Weights of a small GPT-style language model, trained from scratch on English Wikipedia.
Architecture: LayerNorm before each block, rotary positions, biases, untied embeddings.
Training: a variant of Adam for these matrices, 152M tokens, 5082 steps.
MLP neurons of a small language model. Each row is named by its layer, matrix (up: input weights; down: output weights) and neuron, and shows model dimensions 0-159. Each number is 128 + 24 x the weight over its row's rms, rounded and kept within 0 to 255. Numbers have three digits each.
Before each neuron's rows, "fires on" lists the tokens most often at its 100 highest values on Wikipedia text that the model never trained on.

fires on: "f", ":", "y", "r", "d", "m"
L2.up469:108126116090125140104081120143094096127140162111140134140126124132145117154133128078118112114150152119164163170146122148076132144107092094124108131175146123127121144111104133098117131102092159152091124159095145146101093144112151123121139099164174154110166095125125148116114119114139162083155075174174117106117148116096103140126166143118105092138157093139183173149173105166088113112135137169126109114125160123131153112125128106137141107132119124139160135146125130164126111097142106
L2.down469:134141106161134135149109120145149146105108087128148165079093155151122096101094153167161139126113141091156121130103138101147145100116132104125129133128172122098129175163094150141126109148172106096154156121136107135136121138110140128156155128148148173150160113144076077139145159116097113138160101105114110138163115093143177108067128107089157153139092135107108120137143151122164113138156108123118111201139115144102119123151153112133124095095145127122089112106142135156119111128122154

fires on: " tr", " gr", " str", " kn", " br", " sl"
L2.up190:160195104119181116138110127138154112158124122097111138124110112113095114105148146120099145106146131084118129150123131114183134132081120099145116114124157109152137190105113125078142119122118115110131122128114124142135093140136132120118136127117147132175170116163134120164149137087094152119128113116108093125138131123137102147115141164137085112075133109153133156152149100109067150160074135135131138115124162078093154133113151138101126161161145134172124150104141162169092094114150130
L2.down190:135139120095162179126131131118108090184128115123130116116134132098107134097128161134127134110141165104116145139141176135156174127094152090142138106121162123119157141101115153103137104131064136111116141155141198125098092119122137148109154096105175112170151125136120139172107129140116133106117080111106144106118127130149097138105122141136112106088120100150137143154155113117086143106123109118135129097109180080118136122138152154091128153120093113186140129136146166167117101157160114

fires on: ",", " att", ":"
L3.up485:114172116143129106084107129143093109097198108097147109132151126134137083073120131107107141104165122142136148134142117121114133154094122102067183117132139132092126120119043163080138140120121155138106138115099133124146067134118128137100124076164172096119143112129134138122133144107157133117141136093138135121146101157124127172120114126106130112092117142135139130166129127172117134123124134164148138126157167150110117162112111109155155129140134125115124149145110182134124170107151141
L3.down485:164172082158118162149132144129170110090132162091134131111153123157136117093118123108120090152144130118113102172124134074113128134171133089118107128143143150152119116106123092132116127118101095129135134113110118146149093155119077106093124130147090148150158126110109128171139153099123172140132137166138136099171106173145125151109128108190128154103112118154136134116156125110133081111117109140170126142113144144098112136138197080115140116149116116106138102091115134186156117124132123

fires on: "\"", "m", "'", "M", "K", "k"
L2.up49:177129129096143190157124089135084104135128164121161139120109153144081086115131132119118120105124146164130155129139160118108112137097126098111145113158151121151096154083075109146111124118094143125084112123128117123135127118156142095096144147136133100117135116121159121157176124114156123098165083073117133114189102136149094154107131152102106085111149133118158148159150128154116156133116138158149128108160176100135110158129156101167113127135136128110098148167107116159144129115122107
L2.down49:111123162105169097124142096155092136128151126111131115133118143165149117104179123162110149117146088126177102154116136127159135132125104130080108085120158149141119106097114135123133116136132135095098101098126149152101092118129116146105168124148128147164119075120128172119122112125138165126150095105150146114094125177096110169104113141151163097120149104149165145142159088133102086109091136133105156148153195118107119140122164147129128140114116154106147194113142101144120121118104120

fires on: ":", " of", " it", " that", ",", " is"
L5.up418:154094178120126120136145114121146133133143141140186126103158140126121120129150119159135104129139119096130172110130132139116105167083133107098113137121141143125151162149122117132103160143138150081121164158107122121137109150093149105111103060131096086146128103140119075107159070102138157135074092135126128109144179161156114141144157125117111126113108125129107124123195120128122109088132144106129064160141139115107124164150127130147136131113096149106148129097155131130156160131157080
L5.down418:106118098150121127084076122166178145136117104122071120106115155144161113120110157091118146107131159150145146142137114132103153108133095118122116135118113098118094118139136141113133152123123164117141110114180145145110116155114106175147128131140160156094098200153150104131094140139143125075156187156118151137123104099104127115092152105142108107137144170122108141094096180154167108127112095178140135149116121135120126095122149128111133118126102152165124119123168114131089113143095135

fires on: ",", "ed", "),", "-", ";", "I"
L9.up579:093169148122108118137084093110119150088107140112140082119140125106150124098135135121132149171139117134161125127123153144128120137167131097127116118128138104089060103116100126126117168156162137098118143066153082137150122143172136108127133142157137099152106095123124115135120107161098119063126081162133157108126157105148096161127140126123159120127146179145117128151090141152126131136094074143150159126148138120159154114160172142125121110128103126154114122147180143108082125127115148
L9.down579:156086142134144119091150129135133074132134123144107198125088099134099141124097161122152125113179115134090211161106108141111115118100102147113150119140142173129146140149156141112149117128115114137140108160120121101110112123116114107156158114110096097122122145161120095156151156101111128197132146095083137138133142159124138128091125126133114124104114106131140127113148107129131112127128153091141118129163206118089151128108110107108137122163108143114140122121118127173178140090108122

fires on: "t", "y", "s", "ak", "ham", "8"
L3.up187:129157103108174115103116120140065118120134107076144110123117125120104143156109113098122109078138161139141107142136139094088154139122127129132143143186128114125112144055124115135124124163096117187103089126158133148117148138103139057151113148131165080094144164136147142143114124134127105088146144154126131096140169101130068113124147146128140144112178125115106139109122082137112155123119138149124136115145146127137154171104138123138135133140141154101108151150128143183111106116161131
L3.down187:094109136118142118143132115135109151142123110085159104141118126126098131117095085114149116103142147132147147137168158118115112145124122170130128125131138112113103146140081110102143142146083126110128097100125107143109088131164124105138088146184089163108100168118144124108118142127102195158120130130142139183125145131061148154126134173168084117105105144132123123124113131137085180143120141077138143161141120089117177096155118174126132162134101159125132125167126145119135149140118093

fires on: " to", ":", ",", " and", " –"
L9.up615:124147132147128110093152127117106110146158107102128131147121108139109103152113105099121119148113124129122137111130145125094147118138130089083096143156131103126144118070137185072111088122123149159157132172118131107157093134131115143081154092149155126131119079117157109133138141132146152128138057127087129116172137165134131146105124106186134108111135136125152140193141122115130101120151121136173080141143154144155121096157130144145149133144121144137134138085169162136094145136165173
L9.down615:108142170125097165104161146158118157145120149100101106159115159141066120102147091125106119169131133127145177120113146124113156159150149137104136146142154125138136090085119112131139131112165155135135141157062115136152125125102127141119164084121118166092106097152128153135142164100105172157114121153105131110146104162130172133110106164146092132137072106141117088112123141111115116122112123135154093167095131127130106119088134125133096146110146103095150148116105156137159116106153079

fires on: " of", " was", ",", " is"
L13.up421:146127151164112084127147093129115119132110130144158131102109136146155156100124169107164169126123105081126140115142124158111135119114102136109123051169121104131097144114119148109113130130138144103107123154134106149101108159119158100127157108154089151106155135149129130135133104160164080097105119173142125122118112104129095140111151103112145108121133106115108157156189102161132141155134135096127092043183149146130146146170118107131119146107112132129165122102125163122146170146122122
L13.down421:115121121124136163133142134166183126120171125156123148135145139121136088156125109121097159112159180133117119148175154104101106136120122078126100131123103103092124120099122145104102092131135158151105094136179144117118135174086085166132134091146155105141157101159094107109121111127089128103112131102133157145176160119100152138125172106153118097161108128116120144145101124126202127109132127089076094146146081136110115120118134150149156127129113157135132106153163141144136135133135125

fires on: ",", "I", "l", "er", "F", "ad"
L8.up289:131127131130140156113104119118151100115142123102127174122162103076175131098120128093121137130146133148155122137119173145139151133189170120135123118150154119116118125098105118130120134132143099161160103105112105124125122137129154079077157147171145149084125126111131135120162124098125077095154083130112167134137139115112036131109157131119149182115108144106136122127101157168125132084121137126120145116184133156122106093145105123146134153116131094121161109101165127095119129146116098
L8.down289:146125137140131132145149141121095162130137130164139097135091158148099114156171133160148127102122130129101113117123100085094139112126086143129143133129098138121141121146149135130153152126078154121106177137119133120108119122111117172141128140113114099155142129121133103098075152129132145136122156124151128119137101126109213169148086136128113111102162105141088129164166067099121140149117126100145062142112166082139137141109144107119088109164127180115111132173103148151158139098133119

fires on: " /", " =", ":", ",", "American", " record"
L3.up423:122122145145174122081144141156107115157151163096134125113133135153073166130166173092139133100143171128131165133085098095126109112097147075121151127134116081128118102124103161100144107152130130134121149130134142119114127172086121135115141062164126109101108077171136128131147145118160116092109127102114115095139144111141124086119126122116107174104125122093153159141118153105130123087143146148148138123146161174121148133095138090122150143137139110175164157158114126125131136126119091
L3.down423:137100110154113140141124103084146147127126134131103114171156126160133157113150108115100107087157124121078082115110111135169165084116160097114100132115130127144147133158114142092162121108072128137120132139149130126117174166078171162076127123145117101116121153139125128146091103096129129155074151120149136156110112119157163174128115110117146148109156130123131112165139110099136100122161148151122161165131145134136138135126165084118100085143070126106146153143159152129137130150103111

fires on: "a", "y", "r", "+", "1", "oor"
L2.up51:107163118140129160131115134111119120082117189122125167172136112108089110166123142114143142114144149106178099184173145147132121129086079100097165134161151086139084121088118134124122122166097101164119097154107136122099091116147139082110142145155204124129135105123139140157113140122113134084167102134102135114118121119159121136124148121154101154107140115144147128162121107161118087128111143147095131111107126084106142134133113120160136140141134113099141147128088142179127119133119134
L2.down51:140125095171152137133112076159153093132135095114141130119148124106145114100118143140119113140129150126174135144134149129105155150106129120156112132117188121125152173098108167134077158105122127113112117164113148104141097153110141142175122123094145127135149129147113141126083146100129125157149165157109134126116151075142137149143120112105122120126150098091089138155129103095058095142129136139136076146141165093147107098103105160168112148085152090111126131089137129173110102116145148

fires on: "t", "A", " and", " was", "ever", " 10"
L9.up207:124160109111147129124087140152104083112126120120133109113099105103149153127156164123131157162092162115126119122083096125100122172149134108129142117168090119115135143111096102123084108173165119129107131150107116141103097131074132141148123125133167095103107113160114156121168122150137153130161118116116110115122156147107125103162112182159145133145134107188121135149126122129135091123145121128132086132122138096145149108094120135132118137165105122128193104155095124184164166068134116
L9.down207:131098155134120102121184128117116138081142124133102140121170145133157124130139093091156121127137105102098133085136153106159146090112110112129145108109167105149119104130154116145107112134124102129142151117101102094140104133182056134059146111116135142107172133096133155115095138125079134164103138138159131128130113128117121128142152144137090176103170160112124081103124105174155117130148121145128153101109109117160116159133186136159132178137123104143119147139113134107119137160151156

fires on: " and", "',", " near", " were", " being", " took"
L2.up443:140165141172138128123122074165090136164106148110129110116074091128129122138116161125125113105144121118116143129114159124115106174121109114119119075128169084100109139119120102100104115154097130127085118115133133132132105160146135116109089089162114142107155078146161132105179119129110117123156108108087131130155192084132121174103169171141087129062143147146131149133136136150118132122103172148150098115143143111152143128128127106123154155156129132130102131114141134139143182121130122
L2.down443:108118153144155143145102117122090130131111147114115110172127073111102165129157100130102124136098133089127141097123150094143100118127142134142106107118133130094154111133108053141112151163106141091125122088118115131081127192116155113143162113112103137137162126135120077122117134116091120137113143131152096113130191158127087116171177136162140151106165149136127128149099153126168151082152166148127127132133102117175165123111169131147124116135103133169159123114140130125120150163117128

fires on: " G", " L", " the", " l", "y", "our"
L9.up488:168113136093114150083149123132145100152157177106174127106125148132141091102136131119129132162186127107124139159153146145153115142113158144098120107118161111102086157136130112102134153120101117163068149150144092131123111131103159097116154130138137072118126097145130092109140140071178148141129123120107142125129141167116136123102088154132134148090147146120169155138154114115109128120104176122162101146145118068159094164084139121170151112113133131101133115135118122143115114130106096
L9.down488:123082133107147154145132151138152079134130120116108124110147107149090196119075147157093165155132163101133131129150133120120121193127079190101098110088139137107095134145149099127139132099116141143154159149197122152097130152093108116111165101142118113123122140099146105129137129118164170129141114145114100119108140122139118132153122172103056159122147147127100146155128135156129093111108153127131098122121130106121111124098141127114157118128124152175114150140110148116113109136147098

fires on: "-", "–", "\n", " by"
L4.up351:111126116126121111111163100108132103119166140121146110150064168130131100107144119108124153159112159096124165143132129137088134089120097116131134123168130090162090127088145139099153110099080143143147155140094179142144131136095117105118125123186153152101156139152117173109125117110157106072095092115138130088146128117111121148096135126108141132116144112124148141157133121110104112138132137133153163112154156114119168096114132065184150133137140109154129159168127098158132092117130097
L4.down351:165154119132146123171095121131146153133105119126137141175194129088129122131119147110139161091115157127129163058101113112147115154080123082099142147095144113126118146136107115138118132141134139127129127112102108114084124160173111143155112147166113104122119144091137137119134145102152147140140127165123132112177115184156176083180153117102154157121147158132145100094148097127142133146152115117106116058095096118162123140135111109134104114130132094155121102140095122135131121128101129

fires on: ":", ",", " 1", " 4", " 8", " 3"
L5.up407:132152163137118130119141107141148094138166184106143146108135092115164096100111133090144149108117137114128134151146118102089128129136117079099122131117122115141118135138147150094094095134128110158105147142092150130130104149094126139096103101148118076086116065130136148147153152084157150105148108102108164106145125177139103146121111142087125166145124161128152133141122095121084165112157158139183178143117147107123101152113115115172140126171112138119129163127115186119111129114143115
L5.down407:118143121121144144128107098158112106165111127131088120141177106110120132114167117081136120124140131151126128099116131152110159155141152045073111142160175163150114123118104090108127126092147154128134127118116157138142125162153088131129158091128118178110093103115097171124165138133098133143134145134135159067140131137098111127124097157158126126156131139119145069156118083149136157146132126139143116146123141127123113100103170105110107145158121141066140120120121164166132096112152126

fires on: "s", "y", "g", "t", "m", "k"
L2.up222:104156130091153144126115136136056072101138111126128128133095136106086101133086099102105127102162152133098123141157157107095154122097134099161130130148146094099116167104110148124116133127092122179109076130104094125117127110067141122112129152155176148093151118128182117173137130156137176107152076114127164104149117147144088136083149151122132105114147147131127136126149120139150143151103124141152124120156147116145147138115147129160151134136148135104137135167125114172158125138116106
L2.down222:120121186115122124144147107144143163127097115109133146150123146135119114116136100145147136116134145105160090129147133132143128124092108127098093102128128110118140118123114095140165113163081127145126123126111127135133089101179122101165131123145142148098122127097138164112171126161113164133167123157137152091109096147073122135103134118123095127154106142154167072134159148158097158134099167182170140108149156118063142096077143147144154133099130136111092145141119092173132103127117102

fires on: " gr", "gr", " Gr", " Pr", " pr", " tr"
L2.up221:155172101151133103133123137102097106169105166121124165149125130160080122143165144122125166095131137132129135143179143102187141117100108106120137106123129134148102199115111116141118109131104142129103110160135125137114097129119126136125118120133147142168165106161131148146113110120135134141136103096096118107135154146147090110135130152122039114124123111141137137153142115127054117157076120115147125112131148066097159129135119126102139142118148149161087143132102177124095137138158129
L2.down221:141108108111106124099156149111124099165119161126122140134170147167131136130175141147135155087110179127151125120175155132139142075084141117122127080123105171120097161123109097122108107134078168138123140154130148139134082118155130138098113106108145125159156107149125197146094136125138142140125126094111122074106139149130099099127134148102079119158139099118147132163140105131084103145109086099140126125114126100155153116140146131088135116106124131161122134125134206115126110133126137

fires on: " record", " until", " final", " original", " career", " since"
L2.up304:112134161139158225139126082144119094150170154119127094179079085149121169109139136085120124141124144139108121152146107137113109135141137137133160122100117150157150161113094104131115131162150116113150124142137083099138108140117144128133145118142112130153123129150118077111142120141132099137132078159099112147140145111166122143147145167123115116108148097127122173118107110093125171096070193131142068124110100116108135141131153118127137147133108157118121144146107138138131102098108128
L2.down304:097168151162156104080083118137160104124172107095109125090079128166135140086089102131148156140169117152114144102146082156126100134143118103173168143151151113165134147080124088164098110148166113154129133110122114132120147128130132136118096149122138170138143147154104143117144109109086123105154135129175133131129115088141124076093137129114101143154133106150161150100134134118155159146143136154133110108128123125111140131115138157093165118105160167152125101110113144090111117146129090

fires on: " re", "ing", "or", " c", "r", " t"
L9.up511:140115150099096142192062092134113087169164120123151133152094124121136127108144168122148143157087141098122125128137147104104122148135112118108161095132151109112085205141093104120098123141084139172117127138121100131129096135124164113126144132118123116161168172167133104117113153132135157127104151126151112142133114148125104148118153136118116133149125109155120116134104136114125082168133150123180104161120131071157154111140162127153161125134113135125121113101142140134097096074135101
L9.down511:140097125138120147125137140146171123138131134084105140120115102126130079094122100134162140102133124116106109116112105165168107129093146156129101102156130104057116141136135117144174123162113123147145121121127138076172136159129127097118125145110163170129145141116121132130153110155135140097126115125153108162189140084167068116129130097154127151129141115170134137109122155143147095128144124091115062127112108176142114159159128131148157116151129173143145115113097145112134140109063122

fires on: " l", " L", "l", "L", "th", "."
L8.up472:188125132097118138119074110154148099125121157123157121140105139131142108096122137128110147119166126134090123144137161118114139151076098085112141139098117146166125172182150151090116138122102138136101147178105122126108083143119153097105144094147177087110140144102167137142104102141132152087148121185083112131125139131129136141104122140125177152117149136125116156147164093133092137124123170129118099161127133139175126137086159100129116119142130113116140136160151112151142132071112118
L8.down472:141166098139086125118120144127097142144167105156091140108128143148129127143174130125138108117140098108167139158147138066113099177129116158125133147133142132128145146111112057150117141082165119152170165107159087103103125179114133111151157153140095107110118134109136151085142120135144141168117132104127132143109086124119108160149094166160144153096133157111124110159126103103115143125105149127087121106105084128112151130114134134079113108144147125126085155135119094131140117189135144

fires on: "s", " sh", " sp", "ve", "t"
L3.up248:118127110147139148139116116161102095148163125080156146150081159111162125118069141135101149127161120135139117137135150160136135136102136082144157131119157107105155173080097132119114138127110108146140076146097108107109143130113153117100113129124175124115171139164143083133191098139100122141083145154067125143195130094154090166136167138119100120116107112140113120143134123138120138136110157143146107135121132115110152116126155132121149104131113136112116161146084159174148122129111098
L3.down248:111106091132112145119142126172185141159097074109163136167102106111144125116094096110137096120136122145151104124158114145179123112139097152111127134158083113106142134122140083108177129120110090131100124120125129120141133123165118109117105177118147177128111144095118154136122127157086099136146162116171156122141156110107142143112150112098144155139094130120133123141120131141095172132151063112141104102130089151135123148123132149166141144124132141132086123160145156109126108078187156

fires on: ":", " /", " career", "=", "',"
L3.up153:111131126128127131154105093157155086134157158098121115118124117171132150139141148072139131108141174115133171158082082136096131136107141058119156102143133096103098154109135131067162166127105125091135126122140145124152112134108143128091138101171114143101146096136149147118138124135093089075115111129162110080149160137115112169130161139109091152105147127118142163156137119102110148103126149161129121139128154113127152132133155119163093142155178101139149147118173121135122138105125122
L3.down153:132141126101134150149078111165124127151104157118094149165097134149124107091156124108111136136149152117151119130135120134141146114161166070101102135090136127105126087138105100069108132146100108143138138120130141117145155146134110104129095098152129204117113089131152122101145137173111128155133115121166143122160127120106158177081152158101157131082133145151111133173168109085124133104104137105108097139153138108110125151108151118160100138190123146105134103107157127136158118137148125

fires on: "-", " and", " of", " ass", " De", " &"
L5.up214:130134132141172103150098145105083119133137088082134208106134131135128112149094118140103130093127122118114150099139139148111143128138082131075141131113152109138144165093112130086117074127128151082141114140112149140148094145118164139090100126129170118113146166109118109109153123099170138136144119135100140118158149143141109161103162137153116131114143114190144127111106105105125098156106147138150110110176130143136101159123155101150128146142187097078125136093129142140108167134133139
L5.down214:156117130138132115121117137174091103113127141108158120118107156172121129119127084135063133160096160150148154088155129135119158144133100122128128165114102118108105108088108150132135113152126144137108112131118089112109126120154106135116113184118143186089128134109139114128158162097147112168111107102159094159097128142124094144083111178119116135158138134132143119127093130141135095148121124154131130120068109158143080126164116118130145111180155140129111117108142105159151166122141197

fires on: " sc", " Sc", "sc", "ae", " sub"
L8.up348:103143147118169167125160112148161105101115156091163154141143135135142142149095147096130106125127133135149126125127133156176165116124089096125124140097174108158118158152084143080132103118082162137137171155129133125112139093106147110105090134138190131114141139143123145172127098112109122127128138115099133107140140131120109127086149129137136154107178117106146108138126103123112093121156145109144119076165139131144139140135149073193081127138093133089161142120106102135083122104153138
L8.down348:127099143119158150140166115107147145138129149102121171146134117142126171163113122049132105142095130121140137128135147121155148140111112132090116088150142131126165117151130146130118070110113193119099135175133160158127121141103057144104133094143152141117143149157121105121120059112117136155144164132109164106131124128086145123119130099138134101114125115141092151146131121078144073111158137125132129144149174130129167136121112130148070123114109122113146134137109122177088121110114130

fires on: " sc", " Sc", "sc", "u", "em"
L10.up118:100160120125165164166115074103142140143129106095147122125097141165146110153125183134115113125098132121148146164181137144137147170109139138126107083130167097154135119129133126090130113080128117099148150143094089114103141118140139136115103153122136133117155172121138126120087125121141174144124133118100153140115121167145123097085151098117152111126133090137115135129136092098119139144135162167117081104160174106116146156149174095126085149120121096125119124124060110121085122158126127
L10.down118:183121148106120114132166115116125174136156123150154111148124093117149132182136116160097140122133114120085118115095138135138172142138104127099142111133135161103145122171107137095125101136098201132107119116122095154071128118119152131121159113096156140151099115134084108135156079104130140093119142109148124135164099135135114142152124114147096154131171073094102121135101133127137142149155131118133122146102173132163146121082120119177122120141122141157132130100134164110098067109103144

fires on: ",", " t", " (", "-", "—"
L9.up2:148111134143133137147123129171184103152158129136118114094154103103107116099115176147102108100101142135156142127151134118131159140120143091102151138160154108158149159126122075131105128139071129127176134133096108077114114150153098116093104133114102140123156122169119074096136111120159158102106127121157166110128151158108116147144127122144123121141157117138148096133164104102136099088131145135135104109134161102108106174175153109132081114122101069145103115113080143140141124156141119
L9.down2:122098189121126127143071110133128135137192158151139108133156129126152112082154154133097080123123122115152157139122092137115140110086150117135126136095103099166152151145175147125113106118143095176132105133091099193147122153133138124131138103133145103092132172152136132126107104104109097119155118099155126117143115106108120115153115111122114104125130137118090147143135119159123134119080139131136136146130182104165121173186136109167093107128072100140129120079125153123140123141139121

fires on: "\n", " d", "-", "==", "\""
L4.up635:121125106130139126109119121122129066142147142141103135101100163090129125099146123111123186141092121117173134152174099155091121109160095092139109136144118149139136091140136138093128164115107140108136147173095177140102132112156100140116148094137130150098120115146125136101103132080153147098125091138177099091101125128105111146127131160103135094120135139144156127177095141124093143119153116135135164148133165095159165087126133096149140167150109101141155135164092127156165096130121109
L4.down635:154177125115132096121106080135117134130112101121111115127121087113144171153082156139152146122099117149109133113120124141158168124117116161088114132133143098096173170088125125194127119159147109115106071133130103117128130135112158132117136097146148102078139142108138154158152130170129086157174152141080139132155123101142101152167159149143137135154121162102134144126112136134150124116160111114115176117113116130146126127119087154138141086114097125127066135129110088090149135157122112

fires on: ".", "|", "The", "-", "\n", " by"
L5.up581:151129088135115127106153091127125105108134112128173112104118177101090150109086156139144142166111142116122117111123105150150155128154157118119131121158121093156143101125117125158153125099106130113093150162106166174136160150101144088142148083159134147110157083157128135130116091082164097102104127162156119083129095079122119111152127146115118172126168116124106132139152137115133115160124143116124149083124165117127134127119142093132114123158131126126156139181079100157158139108135074
L5.down581:167122113134134124156090119090128134141092112122176130128144117164128110091141161112119105104165105107167158110141122171170138118126123080153141101136150093096109103159086154134131132161114095148100076100116080130121120077136154136131120187122152140117155179102151105108162109122146136116132124115128120121170106139167138088101130115093120170114100179174162125134162148114115130121105162130097134141141152143148124165157110112132137153118105119130129113109149120123113097088131125

fires on: "\n", " of", "y", "r", "ie", "ch"
L2.up540:128134144138123161082116125119096111092151155127136196106129133154125127140157143121114133127138171134108131144189147105147123136095131096079162117163150076082090118103135159114123117121102150164096139127105153154108076122121126066093112106170173145101122090113173143111107152115124143078142117126129147126124130119120123121136123119146097144137129106154173122134162103126105117111141134151129154077162157117116151116126121121162135147135154136142182127148111126137126133140167080
L2.down540:112145157158135110082124102151107120103101141152148159120132045133123108136124154121111097162131145142135101129119155103062074137095136144188121130122153152110111147156125148125132176132141148160112121111124109135118146148093150135179168113134096147134153093139151091150169134122109167119116105152114132122114091113132119156130135122138126137142140114158121112109093094147105122129081173124147133149150138057143161094103109146128114109119171090132095131102132115140134108127156140

fires on: " leg", " bl", " Al", " al", " gr", " br"
L3.up594:128142145105174143113154129122128091181134167108127148149132160138120139099180128102101169103155136104120138168103106128165144127093133097116107123129139115152128193123154054127143104126087148128107121145142173122123120098105113153131144165160165136149119157169116100086135126134119127120160103136098093088150137131123096077117118150119124109102125156137154138115123148123109156119101167116155134086140111078124148142125119101114108156135173124157144125119081146159147106101115128
L3.down594:117128155093119132114134143170143124180104171102116087157139145144137172112138121120119132133145169152129127140105123139149142097101146109140137138091107116129109155136152071116123133162096140140096132130136209137122126105139072185130156130126119110144142136145094139098080142169094163164145114103135080097112115116113143082107127126084110102122080145137165131125101158112116141123116116124110124102129131126119115128119130171082141139109159116161118111096137169115156152142124171

fires on: "),", " acc", " co", ",", " (", " is"
L5.up638:142170215148131098141121128103090160157111139130138166107134086127118124096111135096139165146113130127122134130161099075138107119127099136094140135139096131119119130105138103132104130146113136076138142129093125140147118136097118094168111131119137105126162122125120092135134124086107149088119153109146153147118144140197117111138160129126094118128163139112111143162162141095131127136103124118135170096120157102069104166180152116137112147123125173132129147118113120131070143165162108
L5.down638:122104153126116131116071125161141123133143177064135126142168140114148117146117128088139175121139155101115152188111133095061129133135114081127097121149118143132124170071105130100083107099132144137121129117121111091161120174153142133153170158122141140114138112141130130099122153153130130130149112132144118104126140162148137136131190139119165109125125099096107148139076132139146101092146143134093128128108091130106116111208127143141124159112109124132113130090148139112145132122147147

fires on: "u", "un", "t", "r", "an", " was"
L11.up412:110146062133081130118071142135122137135106123125150100172158107116106093147166138103147153163138139085145158115178134164118120127155130130089119125161128119098159157103090172106117079115086153113097134131112089139136065162069109120154088139148165118139122136138106105106145095127148150131158124159123132127109151146154139128122156158176144116106158101134117117109139099126121089143110126159131123128109144108115099136131114131131159126116145130117151123114151190114125138136166124
L11.down412:102125158151146093144179125110090150147134096125110101113144142128095133139079117143106150178135156143129108137093113114137131174103155109112108118127133075146115093145170117157116131176139092132128123098119130123157134137159117118140097100124120159129123132110143156111102092140100120119094134100132127152131123116102097136180109137093124115095105151148166149107166101177182122165139164084119127109131096171130111149128145170153123160075118121106140143162135145144082150138112110

fires on: " tr", " Gr", " Tr", " pr", " br", " gr"
L2.up628:106147127136147111138154164076114122161142143108162160098129104175107130131134149124124172116119147115136128150146107142164114152082133139119131068112165127124112165117112100137125148177117121115099157157146086127147070143153130118117132161117127134175150096190135154128122115139126109120129107145084090080134137152135058100125150126150073119116125119117145115139155124116107152137108144123170121101130112114055152141115126113115145126132128152139121111137102195132120143118130123
L2.down628:107074112113102143115138113131120100171105139143104155136170134134120170126160133164120191119147172131132148123153148099125123092074102114122138122142074150128101139151138096136100119155078162159120140163150123141136129154187157102131107105092098146156141103151113183128115133148116135134134109112078086085130124137121103087123135133111117121159135107110139127152117114147103130127127122096136133110140096125137169094139162148092175131123124144142106096140148187116106097139113128

fires on: " f", " ab", " ass", " dem", " comm"
L4.up76:116163141150147112096064107159131103173132075120105160142121107156164100142118126123113165094135147113134151143115114116124155127110075121101136098171152122098098108100157134097131132089122131107175080105101156127156105141142155122092135108162116133137140099148141126113138128090141131142149154082123154132148129133141146172117176132098119103089123111166157160151118126144119105129158127145163111156177140124113083150117134110112134133141149111105081152120157165113078141127140119
L4.down76:138159127147118097117131142131139092123152085101115153110105169174137133119127125144083157138142154140134192101141136125105108134127108152066104153167163104113082131133175126157135110118117141139127150112087139104101158167156128100107140124119148154141145101140163136134115106108148145152165143094080127126145115107153119125081138112096124135107104147113118123137160122134159103125141134151137143160136106160148068090121146138090104105139134089147097144121177129068103150121146159

fires on: " ab", " exp", " dem", " comm", " dep", " rep"
L4.up66:121166130123127141162085083144154103099112104134101113139098109154153110137128121090082102111128146074127120131110190117103115151136096143120143120157143115110123109099097121087109124097125135110139110125131160147094117145105154130110111089170120113158152092132139146139155135076156156143127133105100162125154162135164153179085167141132129143066155111145095167156110110135124118142137115168134103123139156131117084149101157086108128172170123141143103148146138136118119138119149121
L4.down66:103149164159105147117092092116150105122109088090111120158156089132140125126122123107150123134141104129183135131160131133156086137113112133126148116148117123084140075110160103107093140132124118120149077151139146123079142152119150138087128121141117115160122094138121135146150134148103154173142168137109153117164139123178095135124114092158108146099145122161105136130093100156119111127146150179137151122135133100094098103102108149133182173107123142134106177118146160119103148113165085

fires on: "\n", " until", " since", " where", " rele"
L4.up471:180147156134125197088105067127144113147133130150096117118152114129120143107181151109125144129124112143159130177155121135105111145117095138078163132154116124130139158132118130129139161131103159092155140130078127165062125153133095122108110071125111100112100112129135120085126123122111130133097111118114121140187160136149145126138131167139103129114124127142146126143123101135135081100123166156159072118138127099146099130119136145153135172117104133147147125147091132165132137092123097
L4.down471:121133161154131142076131107129138127152128119124169151151159111165127086138132121092121133135098092130108148129159112133115146098146106139154133117105088130172148123137133086140125166145133131127154103144141143126135102177136117106137118184109141141091130143133124170093159089121122151130114122146142113140112088070085129104109109103140064150126132145141145130127137140115165141190134100133113115174114081146182098119080155149117162146112109160127098107111165121095131129147091150